config.toml
rope_base = 10000.0
init_std_up = 0.0295
beta1 = 0.9
warmup_steps = 200
doc_mask = false
MLP neurons of a small language model. Each row is named by its layer, matrix (up: input weights; down: output weights) and neuron, and shows model dimensions 0-127. Each number is 200 + 40 x the weight over its row's rms, rounded and kept within 0 to 999.
After each neuron's rows, "fires on" lists the tokens most often at its 100 highest values on Wikipedia text that the model never trained on.

L10.up555,169,163,142,168,199,256,193,288,174,196,197,229,201,184,166,235,230,89,213,226,168,225,203,236,207,168,232,246,229,183,211,187,224,192,228,166,183,184,246,178,253,184,214,239,247,193,202,248,181,238,166,242,255,216,242,261,227,210,175,234,192,114,256,232,286,209,189,100,229,208,167,134,178,262,221,212,158,198,266,240,191,166,222,235,176,172,158,148,134,200,231,219,197,151,238,227,218,269,248,214,223,223,204,161,251,148,209,149,108,236,184,245,172,285,209,240,148,206,133,134,189,201,186,246,259,214,225,191
L10.down555,253,253,207,186,188,257,217,191,185,137,200,245,163,149,166,188,230,263,214,292,152,150,182,183,211,192,208,229,219,169,189,236,164,187,161,285,238,180,238,262,172,195,282,176,76,191,218,172,203,169,190,263,235,172,174,222,291,232,189,71,215,298,164,141,279,225,197,263,166,226,187,244,171,189,215,234,230,151,171,232,173,197,183,158,161,236,286,231,180,228,196,193,141,220,229,240,239,177,211,218,258,220,166,180,188,214,187,148,201,185,175,140,149,153,197,193,198,157,234,210,159,255,217,211,189,184,170,165
fires on: " \"", " (", "-"

L6.up856,147,206,188,154,217,207,266,228,275,163,208,235,150,214,237,260,234,237,150,343,164,196,285,147,268,227,224,150,252,217,197,214,262,217,192,201,221,230,246,217,140,283,151,177,233,163,211,223,161,174,218,241,203,202,163,173,101,205,237,219,293,171,122,221,230,170,206,178,185,170,262,254,220,188,132,199,160,217,134,176,245,146,221,227,233,288,168,208,263,79,147,160,218,181,170,184,200,235,236,210,152,146,226,172,98,176,233,210,172,225,210,177,197,208,138,210,211,193,168,197,171,234,184,197,189,231,296,277
L6.down856,207,195,195,232,219,163,211,144,135,256,185,167,190,199,223,114,185,232,205,160,201,213,212,191,155,242,194,196,188,233,102,213,260,217,178,220,124,234,234,225,224,197,196,159,186,191,176,131,249,224,154,177,225,155,186,308,185,196,175,146,215,247,208,199,192,184,243,224,207,261,145,176,142,217,219,209,181,116,154,230,155,358,148,239,154,133,275,150,203,223,217,193,234,216,276,247,207,171,210,251,245,267,217,213,173,259,221,173,278,254,231,200,199,194,214,180,246,239,225,136,184,206,134,200,168,156,192,197
fires on: "s", "t", "i", "th", "at"

L9.up30,231,166,245,256,182,166,208,187,214,173,230,223,133,189,236,282,270,142,229,132,201,198,229,247,248,184,167,167,143,208,197,176,197,205,193,164,231,198,257,181,235,143,203,153,158,217,186,178,208,251,191,165,241,173,233,243,223,157,296,158,244,217,143,236,144,175,233,122,252,189,205,218,140,195,167,197,189,189,244,151,205,132,169,236,175,143,257,168,128,221,233,250,230,216,267,253,191,283,193,188,187,173,243,172,167,172,193,225,224,256,286,224,95,181,219,219,178,248,205,196,281,141,263,210,199,230,148,171
L9.down30,236,129,242,175,204,246,206,195,119,201,166,176,197,199,206,234,145,203,175,280,162,266,198,141,218,132,203,152,236,182,216,211,188,198,214,275,226,189,197,174,160,174,172,188,269,194,206,259,232,217,220,196,190,178,216,187,186,249,148,208,216,213,240,227,289,271,184,289,181,202,226,186,118,180,230,205,251,192,223,216,145,256,198,146,156,192,211,218,239,128,143,194,242,201,169,155,210,255,225,238,179,109,225,230,221,214,241,219,177,167,210,182,268,166,194,191,217,168,123,159,233,167,146,246,181,257,205,288
fires on: " and", "ul", " of", "ro", "c", " inv"

L4.up633,241,210,216,212,187,197,212,140,204,202,234,235,163,197,181,231,191,85,221,218,134,240,266,210,152,162,229,212,182,172,195,185,157,222,155,238,245,155,203,218,129,193,172,210,211,206,249,181,192,219,187,215,190,262,207,164,229,209,172,175,194,207,251,150,271,218,312,250,279,189,208,244,210,205,130,180,168,220,168,215,227,228,284,199,180,200,228,183,196,162,181,182,246,174,204,237,231,193,148,160,248,134,248,165,229,254,183,222,218,265,161,168,153,142,184,185,222,217,191,268,216,233,219,180,314,218,207,201
L4.down633,230,198,227,226,222,233,198,240,186,182,155,183,227,251,195,145,227,310,214,229,232,89,182,176,266,238,215,214,213,239,186,237,268,228,221,209,211,259,147,119,197,186,236,201,201,158,172,181,201,190,215,249,216,173,112,206,168,184,248,190,259,231,167,205,152,228,167,193,76,187,166,151,246,224,261,181,235,221,252,169,227,192,146,255,178,201,209,205,247,229,224,255,163,202,195,214,211,201,213,236,199,237,171,232,223,203,157,208,179,201,234,222,277,304,205,130,173,178,182,197,170,228,175,215,127,196,188,217
fires on: "iv", "ol", "om", "ell", "ous"

L6.up205,197,163,204,266,144,209,128,230,169,186,198,207,203,216,213,192,196,250,178,235,219,187,121,189,192,230,112,195,187,222,184,189,291,172,234,163,165,222,228,169,198,206,258,171,264,186,178,182,199,241,290,168,191,201,203,172,158,250,267,191,239,175,146,223,192,167,143,200,169,189,151,212,77,198,198,211,189,215,155,126,252,199,211,220,199,231,284,154,143,189,215,206,143,237,213,185,122,185,221,220,242,125,161,211,160,149,202,234,208,251,278,207,185,190,222,151,198,176,195,226,275,182,259,235,179,176,178,217
L6.down205,248,236,221,203,227,204,129,197,273,229,252,159,138,226,211,209,170,160,155,169,254,165,248,265,184,141,248,214,232,243,234,180,164,219,178,192,225,124,240,162,214,231,91,198,191,177,180,221,258,217,245,214,157,207,225,206,248,121,142,170,220,295,190,170,191,195,281,145,160,235,183,189,197,243,115,223,209,201,279,186,235,220,176,263,180,257,227,133,243,253,251,188,168,125,142,212,148,164,158,201,171,220,231,213,171,151,204,133,160,199,182,214,205,276,168,231,194,215,169,209,164,236,182,235,240,232,211,158
fires on: "and", " of", "ro", "ri", "p", " e"

L6.up649,141,278,170,163,225,157,181,167,208,234,195,206,230,226,160,160,227,217,219,160,151,158,176,231,186,223,184,188,190,167,263,197,207,147,229,231,196,161,143,232,264,164,206,177,206,159,199,210,228,158,127,192,249,218,291,228,263,235,206,127,220,164,277,209,191,186,232,183,264,167,242,142,210,229,214,171,193,148,206,201,121,210,215,227,211,173,175,245,132,251,208,276,213,151,177,180,170,149,216,200,194,180,211,171,247,174,151,192,201,249,137,188,135,223,153,200,140,120,227,174,185,206,223,255,284,193,225,174
L6.down649,197,212,232,129,151,284,230,227,142,209,238,207,187,241,243,191,153,196,226,269,208,189,207,204,212,186,152,179,165,194,188,194,103,315,146,209,222,177,209,186,126,214,203,196,218,217,206,249,194,216,237,209,177,213,141,230,109,228,212,192,234,197,175,273,165,153,189,216,202,196,172,212,198,146,206,179,265,237,156,201,269,164,206,223,223,203,204,225,245,175,162,157,140,196,235,211,225,258,206,175,238,247,219,197,229,175,202,184,206,244,166,187,254,121,178,210,240,243,147,191,224,175,218,150,170,232,221,242
fires on: "-", "H", "A", "ang", "b"

L4.up243,193,196,153,94,216,249,272,251,245,154,164,230,189,68,172,264,202,249,121,239,265,187,237,170,126,143,169,317,230,151,193,235,197,191,168,300,231,202,230,240,262,213,226,144,172,234,157,153,229,235,96,187,161,208,211,241,195,212,195,189,196,212,188,186,245,173,188,150,195,181,159,272,217,190,212,216,186,176,174,190,218,206,217,251,199,176,162,267,182,141,242,227,179,191,155,199,241,231,188,277,147,150,148,204,206,171,183,222,179,274,217,182,165,156,144,223,171,210,200,181,224,182,190,153,216,156,295,270
L4.down243,176,160,243,268,250,218,151,140,244,191,240,263,233,181,202,178,227,194,213,209,160,233,233,205,187,172,204,154,211,278,231,236,251,151,232,239,184,164,118,149,158,191,202,232,220,205,255,259,133,128,212,191,222,168,226,245,199,167,183,234,248,306,173,237,189,206,136,231,130,246,231,186,195,327,235,222,242,198,215,253,221,202,174,211,188,204,251,133,202,264,204,181,215,151,224,208,133,226,171,186,154,233,244,180,192,177,252,215,193,197,199,194,240,218,225,162,206,251,173,151,192,207,233,275,148,187,220,149
fires on: "at", "p", "t", " than"

L10.up687,207,197,117,253,164,206,141,285,181,186,183,249,304,164,203,217,182,157,243,207,200,203,187,92,182,161,201,266,198,137,148,236,211,172,253,137,288,203,253,158,206,135,144,138,177,156,212,236,175,157,288,238,199,231,228,180,287,212,181,233,186,134,192,163,192,143,156,177,199,143,143,184,274,197,147,125,226,162,184,137,168,179,225,285,194,248,184,217,147,252,235,241,203,175,241,208,217,186,226,183,194,244,128,222,192,150,287,220,145,168,222,264,218,148,241,173,263,187,206,230,144,206,200,261,200,206,198,194
L10.down687,107,161,221,194,221,178,260,315,190,183,226,179,215,196,229,155,235,226,123,185,216,273,162,140,240,189,190,265,213,183,162,231,236,239,175,232,186,215,209,186,132,128,215,209,212,223,232,213,171,202,206,224,217,207,135,181,249,249,158,243,191,249,252,172,199,245,196,180,194,283,180,211,242,180,233,177,250,230,193,151,154,220,230,190,208,188,221,182,211,198,235,169,208,208,183,199,178,248,205,215,222,152,216,183,141,292,97,181,192,176,139,149,268,208,252,268,147,210,241,176,201,137,225,128,217,244,173,225
fires on: " \"", ":", " de", "U", " of", " in"

L8.up552,205,189,174,151,279,135,183,213,158,189,163,258,250,276,244,210,179,194,234,269,244,125,134,175,162,183,209,233,181,189,245,208,220,229,177,235,197,185,209,155,238,223,145,198,171,243,217,287,189,256,226,186,196,237,234,229,284,182,186,190,244,177,198,169,218,214,140,229,235,255,171,230,187,139,197,143,179,130,188,170,205,224,208,175,197,202,111,140,164,202,231,241,147,238,181,234,149,196,180,191,127,176,127,232,230,245,233,220,140,189,152,270,211,192,141,208,214,215,176,256,217,267,208,286,190,171,264,145
L8.down552,178,234,219,176,168,228,163,229,225,167,164,166,193,136,151,217,157,217,197,179,165,203,220,211,212,173,196,175,222,267,232,214,220,293,208,153,255,203,175,225,204,192,196,184,262,195,178,203,212,157,189,175,163,183,129,222,172,243,223,214,173,208,241,210,178,151,280,195,160,224,252,224,160,165,195,200,168,188,187,188,160,241,190,206,223,217,215,180,205,214,216,174,283,201,143,117,282,273,227,224,234,195,188,164,156,214,169,222,305,219,188,151,155,202,220,179,190,170,254,175,211,121,191,184,218,266,160,135
fires on: "or", "l", " of"

L6.up748,128,226,169,200,186,211,228,277,142,174,248,162,266,163,214,204,143,227,213,276,250,187,167,148,173,203,170,214,188,189,158,251,213,232,208,148,191,187,140,184,229,184,186,178,148,137,167,158,210,128,240,198,290,247,274,213,191,251,199,162,108,231,172,233,121,237,269,285,219,233,175,246,194,182,226,203,171,192,216,173,186,256,201,241,228,198,217,209,243,218,256,182,272,172,205,156,173,216,175,123,191,170,239,172,187,235,206,216,123,226,144,275,233,169,164,155,315,245,228,179,174,238,213,155,207,233,146,251
L6.down748,288,164,173,201,247,172,262,132,227,271,119,240,178,121,185,220,259,199,145,233,247,197,229,295,172,185,286,173,259,235,189,156,235,199,125,264,226,185,206,170,206,224,189,258,142,184,233,135,170,163,218,197,166,139,190,165,154,160,231,257,197,177,166,220,212,190,185,149,179,205,182,177,190,269,115,209,243,191,136,231,245,191,245,190,208,226,163,204,254,204,154,97,155,189,183,140,224,166,194,244,197,198,165,180,207,161,162,178,254,193,268,145,202,221,229,234,114,198,206,177,187,190,196,195,230,227,173,169
fires on: "i", "u", "un", "ie", "am", "ia"

L4.up1062,197,259,210,214,204,280,229,173,204,239,242,245,202,171,266,186,215,183,227,182,198,238,183,296,134,206,235,194,163,232,244,206,225,153,203,206,209,174,253,220,87,193,226,146,277,264,263,235,190,141,197,193,157,205,166,196,187,233,294,197,247,199,234,198,168,203,237,191,195,220,192,204,168,193,160,214,166,148,134,212,246,208,118,165,206,210,205,258,246,107,187,202,238,180,138,177,261,91,173,194,171,221,254,237,166,247,94,176,202,115,205,110,180,156,214,242,83,230,188,179,213,224,193,182,102,189,204,280
L4.down1062,197,169,197,163,187,221,157,255,194,163,223,211,228,237,227,208,172,153,174,261,221,212,243,225,254,180,249,278,211,177,220,206,191,200,174,194,153,207,244,293,263,271,170,262,104,143,130,199,235,251,118,178,201,188,148,238,204,230,128,158,195,170,129,164,263,198,213,175,253,156,120,239,208,147,181,122,225,215,227,168,207,177,273,214,262,237,164,187,143,246,223,167,212,233,261,185,212,294,189,231,215,154,158,237,263,210,291,160,207,318,220,259,209,175,192,184,289,235,220,175,162,216,197,91,231,197,205,173
fires on: "at", "-", "ian", "in", "ur", "inn"

L4.up529,151,229,226,174,227,293,213,247,195,192,112,187,186,230,238,216,220,259,163,201,203,219,218,147,151,208,134,177,193,164,194,178,169,202,164,221,189,139,241,126,195,157,226,195,226,177,182,189,204,218,198,284,197,125,260,200,234,161,248,214,233,201,143,202,242,220,200,256,185,205,183,209,135,195,196,269,186,242,260,160,211,178,258,197,211,214,144,211,163,209,128,147,214,237,151,214,235,133,227,159,172,181,202,263,271,183,234,163,188,121,120,224,241,140,209,217,272,245,122,204,110,208,202,157,233,247,213,213
L4.down529,215,210,226,194,151,148,195,200,187,180,225,244,291,226,235,238,195,136,223,240,165,200,189,234,192,246,219,246,163,217,207,173,223,252,166,176,245,221,165,267,176,306,227,202,223,195,174,231,216,199,209,127,228,118,173,209,195,231,201,170,155,238,213,226,124,180,208,159,158,180,263,170,168,163,164,195,226,150,181,262,147,181,127,212,146,190,209,257,195,204,185,167,303,128,236,110,259,224,221,197,202,185,157,132,180,187,144,177,137,202,301,167,118,255,235,203,191,140,209,146,271,173,262,298,200,198,202,208
fires on: " ", "ell", "aw"

L4.up1049,215,260,297,207,197,200,253,200,129,229,167,180,179,190,203,212,219,220,190,244,186,261,179,199,230,197,184,215,164,133,249,247,176,221,209,207,245,183,204,185,234,183,197,285,237,211,127,144,154,140,124,200,231,162,241,180,168,215,148,229,149,156,225,207,225,222,252,164,127,229,285,180,136,219,181,160,207,252,208,184,233,242,253,151,233,213,282,111,199,257,130,156,171,143,220,156,207,173,209,210,232,154,128,149,206,124,214,153,222,230,237,257,208,213,212,218,164,178,222,214,209,229,231,214,201,195,224,173
L4.down1049,198,152,170,218,231,183,153,257,297,200,255,190,259,177,225,177,147,184,230,245,135,208,203,231,245,297,232,180,182,239,189,134,150,165,191,268,160,202,127,186,143,231,198,164,151,195,170,146,254,230,209,183,161,196,180,240,274,204,196,161,219,183,216,152,190,207,214,202,254,197,236,176,247,236,218,198,171,167,227,240,149,216,199,300,214,165,224,257,196,116,238,223,254,167,200,225,145,218,212,185,95,207,287,193,246,223,206,207,182,147,238,131,218,170,138,222,176,205,197,213,208,113,166,214,193,153,139,298
fires on: "e", "t", "r", "p", "ck"

L10.up539,218,233,198,250,176,189,215,199,252,181,213,185,206,230,214,227,173,232,198,292,175,210,217,190,137,193,262,179,176,180,146,246,177,149,220,236,202,118,268,153,139,206,210,256,251,267,170,211,225,139,201,197,225,188,214,196,141,153,198,176,283,166,166,128,186,194,211,223,161,322,228,151,246,202,201,147,151,161,172,205,171,100,196,230,227,183,231,210,271,203,182,207,210,180,251,215,243,148,228,210,230,147,150,187,163,266,210,157,212,176,179,217,206,303,202,188,132,184,233,244,178,198,203,181,187,209,233,254
L10.down539,216,243,193,221,198,204,197,222,219,164,177,175,228,190,207,217,149,228,167,265,249,207,224,138,231,148,232,184,235,221,211,248,168,141,217,226,166,231,152,169,180,220,166,168,197,211,120,187,176,196,165,166,164,138,245,171,210,200,153,233,234,229,205,224,104,203,161,261,135,154,236,216,165,130,206,165,227,226,179,188,182,197,285,178,221,258,233,194,203,204,243,217,158,239,262,180,170,184,216,223,233,316,156,207,282,163,90,221,245,148,219,221,165,153,225,206,215,237,223,173,178,199,156,282,179,267,221,113
fires on: "-", "|---|---|---|---", "e", "ur", " list", " e"

L4.up169,147,213,247,140,233,190,181,268,162,112,170,135,153,191,197,293,180,209,192,216,171,219,229,132,221,210,208,240,222,196,244,165,229,249,207,184,224,268,200,179,201,222,184,186,201,263,139,195,153,228,198,220,164,208,183,222,250,185,218,131,196,171,170,187,180,221,234,152,190,176,127,135,268,148,224,186,240,204,302,176,214,178,139,216,168,134,157,196,159,180,227,239,175,148,179,156,185,296,274,163,180,168,253,185,261,225,186,191,230,174,169,169,174,289,154,218,161,181,148,181,237,176,171,231,180,140,195,220
L4.down169,257,161,194,168,210,226,261,206,191,249,143,202,136,201,164,157,137,174,214,164,184,143,180,217,155,168,220,204,220,204,125,228,207,230,132,210,251,198,243,245,267,237,258,186,150,177,229,173,263,166,137,184,171,156,216,158,210,223,189,220,204,175,126,261,224,159,201,169,204,189,195,236,115,254,180,174,174,181,101,175,228,182,204,193,206,134,224,157,275,219,203,147,193,168,235,165,149,167,145,195,212,240,203,191,159,217,212,144,200,232,225,263,298,200,261,231,205,231,223,214,131,269,190,211,226,219,208,202
fires on: " area", "ace", "ival", " (", "ry", "ation"

L6.up1168,179,245,259,242,203,206,256,114,160,229,227,202,132,255,207,196,186,182,219,214,209,213,166,241,203,153,150,226,107,166,238,162,197,207,235,122,294,200,188,253,160,199,200,206,253,213,135,175,201,225,218,212,161,163,98,283,240,206,294,200,232,186,270,188,149,209,168,174,191,190,171,226,236,195,211,244,181,278,150,150,202,190,201,201,226,186,202,181,197,185,284,222,174,221,273,233,213,230,144,186,211,330,152,161,132,260,222,211,165,181,248,192,163,118,227,263,202,279,244,227,206,222,242,250,180,218,177,193
L6.down1168,96,171,125,169,210,147,195,219,202,224,234,153,210,274,207,195,231,227,273,213,202,243,173,126,181,216,161,195,259,202,189,211,249,251,154,240,116,220,196,186,212,182,186,149,210,194,182,220,179,210,210,190,250,237,217,170,156,219,137,208,165,245,205,150,211,172,269,183,229,190,218,271,187,190,162,187,184,127,181,246,184,214,179,196,139,218,268,258,127,196,162,187,160,170,160,167,162,291,243,213,172,180,244,234,243,177,128,183,186,230,190,202,171,217,197,214,175,282,152,167,167,115,230,241,177,162,181,275
fires on: "'", "c", "ro", "or", "ib"

L4.up621,229,159,183,168,147,238,206,209,219,238,242,182,227,199,217,187,150,289,169,178,237,190,182,214,162,173,179,213,179,312,185,204,149,146,240,137,200,113,171,127,245,221,235,176,215,163,190,246,250,285,221,120,224,182,187,221,192,166,195,214,214,200,155,168,277,197,192,168,218,223,189,298,137,169,243,252,251,105,222,304,144,268,218,261,230,243,245,250,203,180,101,244,197,222,165,201,213,181,197,198,173,185,257,219,249,184,240,188,239,192,226,189,183,159,231,215,181,129,254,202,194,244,191,220,294,228,178,176
L4.down621,207,249,263,177,297,197,187,207,161,262,204,233,146,223,184,247,243,174,271,192,207,195,166,163,175,121,149,178,204,170,216,188,186,159,177,256,247,204,226,248,202,119,205,240,156,231,194,160,193,172,241,216,232,187,154,190,184,216,226,179,234,184,270,201,218,217,179,123,192,215,190,204,190,248,200,109,105,209,175,154,272,122,208,123,169,221,193,214,215,186,219,239,208,248,191,247,147,203,134,214,221,180,143,141,155,213,206,253,170,232,173,179,228,175,194,184,222,267,190,220,163,173,168,264,140,127,138,258
fires on: "-", "qu", "am", "et", "al", " -"

L9.up747,233,230,187,159,178,261,241,219,183,123,187,282,260,169,204,191,156,228,183,202,210,193,242,204,230,195,156,316,190,196,203,126,133,175,206,204,166,165,226,125,182,253,259,214,240,196,180,206,155,219,188,211,221,245,183,181,178,185,173,291,221,218,185,213,221,204,194,216,274,153,223,186,209,202,147,269,222,197,205,175,202,212,259,146,220,247,238,190,209,175,148,165,293,156,207,252,207,197,248,288,251,142,201,234,207,117,169,214,226,182,185,202,165,209,234,163,277,183,217,222,156,199,172,193,175,240,147,188
L9.down747,220,229,237,260,126,188,201,269,257,155,260,140,179,205,201,257,229,189,168,173,192,254,141,198,190,191,194,204,146,150,194,244,225,233,270,205,242,213,158,136,197,270,153,171,144,218,299,198,166,187,193,92,187,159,167,213,255,166,186,227,165,249,155,170,194,175,192,200,149,256,201,184,179,259,243,149,96,205,205,203,174,254,179,183,272,186,191,268,199,253,230,239,230,148,219,158,181,188,218,165,241,208,178,222,144,226,176,209,214,186,185,217,198,238,145,200,195,229,162,201,260,233,271,169,212,221,233,136
fires on: " ", " .", "z"

L8.up330,269,183,237,141,213,169,233,220,135,168,247,249,203,281,138,178,199,222,149,225,228,170,155,111,143,210,198,151,199,203,263,206,268,185,167,251,205,251,241,187,176,163,237,135,164,217,205,186,173,242,189,168,192,213,222,202,195,234,138,181,256,234,325,197,103,276,228,191,280,193,194,198,179,179,171,252,229,205,150,256,273,184,188,177,201,219,190,225,147,246,174,273,170,236,230,222,175,218,194,236,170,172,177,215,222,224,244,253,209,144,183,260,166,181,216,247,243,193,216,205,175,170,202,220,281,180,239,180
L8.down330,157,147,150,180,195,220,235,200,299,212,154,180,235,207,177,198,131,151,229,192,179,238,227,243,354,208,289,175,161,193,223,211,206,202,249,188,194,191,175,248,233,200,182,320,183,227,195,251,243,201,230,225,263,242,128,181,154,177,228,225,151,214,148,225,237,166,241,222,204,203,175,174,222,155,201,156,167,190,175,127,177,151,191,241,155,229,178,153,235,125,167,148,188,271,183,84,206,136,205,144,167,249,135,165,168,192,214,181,233,174,213,166,286,179,182,160,212,193,195,145,252,271,244,228,146,196,138,183
fires on: "l", "er", "y", "em", "h", " l"

L8.up1264,215,83,174,219,223,210,171,166,219,123,220,222,264,198,195,216,166,142,211,137,232,190,195,200,147,190,226,212,137,166,203,276,283,198,199,203,218,156,209,179,239,113,269,218,151,159,155,270,257,147,199,209,183,166,215,168,145,213,185,261,177,158,183,114,188,196,218,143,220,248,232,218,241,252,168,179,199,262,134,116,170,216,230,128,229,273,221,169,133,266,205,172,176,209,291,207,260,157,237,254,212,223,181,186,228,298,197,233,149,238,277,239,166,215,209,209,191,194,170,196,230,273,171,191,227,162,156,125
L8.down1264,175,250,157,162,285,141,194,227,219,203,231,212,93,270,281,260,174,202,145,225,238,206,234,205,190,248,211,201,208,124,123,210,202,250,244,253,219,156,209,173,195,168,224,242,155,217,226,216,125,212,195,181,238,200,226,210,153,165,164,197,114,270,189,196,181,240,92,265,214,144,154,185,190,189,238,252,234,156,229,194,199,166,196,246,160,146,258,176,166,175,221,250,210,162,208,174,217,244,179,163,217,177,205,207,222,202,245,165,149,183,163,161,248,279,252,212,220,239,161,177,204,174,156,131,187,228,211,177
fires on: " r", " most", "c", " c", "r", "-"

L6.up1252,198,217,253,173,214,218,148,154,193,229,186,153,211,165,184,261,132,187,257,244,218,244,174,210,164,192,203,283,197,160,227,209,248,232,144,213,195,200,194,144,188,172,82,247,208,249,198,202,240,249,187,205,172,122,181,210,249,217,166,161,238,228,213,193,213,242,204,216,194,255,216,187,167,209,224,157,198,235,268,272,185,191,149,174,220,187,231,144,132,187,171,160,215,146,287,244,261,163,187,216,215,173,136,279,163,175,197,267,86,208,233,258,165,299,187,195,212,195,96,178,217,209,183,177,166,200,318,172
L6.down1252,214,160,170,230,208,188,234,203,195,177,244,202,203,183,263,220,171,177,210,204,231,181,251,240,196,218,215,214,155,163,169,165,207,271,265,144,228,242,208,251,187,192,209,239,148,193,232,178,146,160,173,189,251,167,228,154,245,214,188,198,225,201,198,254,168,152,180,184,212,231,222,194,245,238,146,233,178,212,159,202,259,271,213,298,158,239,122,266,251,245,232,240,152,162,105,189,181,247,221,218,196,188,249,141,145,223,152,214,277,215,160,184,185,195,283,217,190,243,199,183,242,175,103,140,325,176,123,235
fires on: "ect", "le", "ter", "est", "pt", "at"

L4.up638,182,214,209,234,277,167,206,203,255,198,191,242,151,202,218,289,202,227,182,146,137,169,155,189,182,205,170,193,183,186,235,135,202,233,248,210,182,174,259,152,195,244,240,151,193,111,195,238,153,186,130,214,140,136,213,175,253,217,223,164,237,223,208,187,182,244,225,222,165,112,237,149,175,220,178,188,230,190,267,244,269,214,195,275,231,198,136,233,190,154,135,194,227,191,232,206,199,187,202,279,177,270,173,158,163,226,175,173,197,126,169,235,139,165,224,218,299,216,205,191,186,171,196,181,188,143,207,192
L4.down638,218,191,204,211,133,221,243,164,163,213,162,203,221,219,235,104,180,203,230,223,262,269,225,238,208,185,188,159,224,180,156,230,206,159,188,223,199,215,210,178,225,167,134,300,218,256,142,229,255,231,252,191,274,235,170,200,177,162,176,247,140,158,201,213,161,150,211,180,205,283,148,260,243,213,159,207,233,222,141,161,184,201,190,184,181,202,315,177,202,193,264,225,168,237,158,217,194,216,163,139,232,186,257,226,244,234,217,226,217,260,217,206,200,234,195,188,125,201,179,206,183,229,260,229,167,247,170,205
fires on: " ", "ic", "ours", " election", "ern", "ics"

L6.up193,153,203,149,173,195,237,288,194,234,262,234,236,177,236,164,172,202,147,158,136,217,192,229,275,210,170,216,287,237,171,243,214,245,264,225,160,176,134,223,202,215,131,278,297,158,196,237,229,114,154,192,241,257,182,183,219,187,209,241,216,155,220,164,171,181,170,192,152,198,222,228,206,203,204,265,157,187,201,137,235,248,143,235,246,234,235,130,201,194,190,237,226,180,180,176,221,221,185,219,211,262,227,191,230,288,292,186,177,200,250,229,203,195,262,181,233,183,297,120,208,163,145,160,136,222,158,169,188
L6.down193,234,265,216,171,275,297,207,172,207,208,173,178,197,232,235,138,107,187,194,266,184,129,195,207,166,239,245,198,222,153,151,177,222,203,222,199,163,119,200,100,142,194,227,202,132,138,253,221,99,187,220,179,155,197,172,248,116,192,201,161,202,228,212,247,290,162,186,179,231,242,120,186,201,142,214,185,222,207,198,233,152,239,178,173,97,273,195,285,214,191,217,198,231,240,175,95,148,195,222,180,162,241,228,189,190,210,198,154,261,213,223,174,182,205,182,174,216,220,122,173,226,232,193,181,171,245,236,164
fires on: "-", "op", "at"

L10.up266,194,238,184,243,103,173,223,200,110,210,241,161,228,171,207,258,139,180,185,149,162,203,249,238,200,117,212,270,201,248,233,232,277,228,212,169,133,197,201,165,188,202,312,216,203,245,206,262,272,219,174,187,216,206,258,156,181,158,216,198,193,189,155,122,142,154,232,208,199,205,228,136,286,235,203,209,166,272,270,203,167,205,315,149,199,241,301,156,189,184,201,271,190,215,166,192,102,193,221,151,231,243,171,204,199,163,233,228,196,166,250,277,170,160,196,174,174,238,191,190,242,260,216,200,197,169,210,178
L10.down266,242,183,224,150,185,162,238,215,188,178,230,213,223,181,161,237,172,275,173,121,223,178,148,261,245,149,151,192,181,169,221,229,129,198,231,144,229,263,143,187,251,204,180,176,216,166,187,109,127,238,151,179,179,156,185,149,185,171,199,195,250,217,169,186,155,269,253,179,194,198,191,251,195,152,201,231,260,198,123,247,193,201,181,210,219,189,218,213,244,199,206,227,222,194,179,202,230,177,206,243,230,189,201,226,196,199,244,205,198,163,188,231,256,203,166,132,250,230,197,152,153,336,156,205,121,192,142,253
fires on: "f", "r", " r", " f", "err"

L4.up12,225,275,216,195,181,216,191,203,203,193,194,213,160,163,234,276,229,226,187,235,255,167,169,140,206,191,181,229,196,216,176,151,190,261,218,180,250,171,214,228,181,150,159,256,219,205,209,158,220,121,218,226,124,181,293,206,184,230,198,174,203,211,193,196,253,218,310,184,155,307,238,248,186,179,186,171,189,192,187,188,217,184,222,229,161,177,165,119,200,188,234,183,189,184,146,282,232,166,136,179,239,220,206,189,184,112,199,176,198,156,199,248,251,197,193,280,218,174,141,268,193,168,246,243,213,281,211,167
L4.down12,248,172,142,195,188,243,242,130,246,149,184,150,221,235,205,170,173,172,225,223,150,229,261,247,187,185,214,181,208,134,193,218,186,158,227,156,218,216,182,159,207,277,173,128,260,202,240,203,202,234,243,163,265,245,85,158,206,179,206,196,165,116,194,123,137,228,130,230,211,122,142,184,191,238,201,306,246,199,241,233,142,162,154,172,197,252,234,307,197,206,157,206,252,174,265,72,207,203,320,186,149,186,166,220,185,168,198,214,202,206,183,198,139,278,211,221,229,228,235,161,210,188,223,138,225,217,244,223
fires on: "r", "reat", "t", " charac", "am"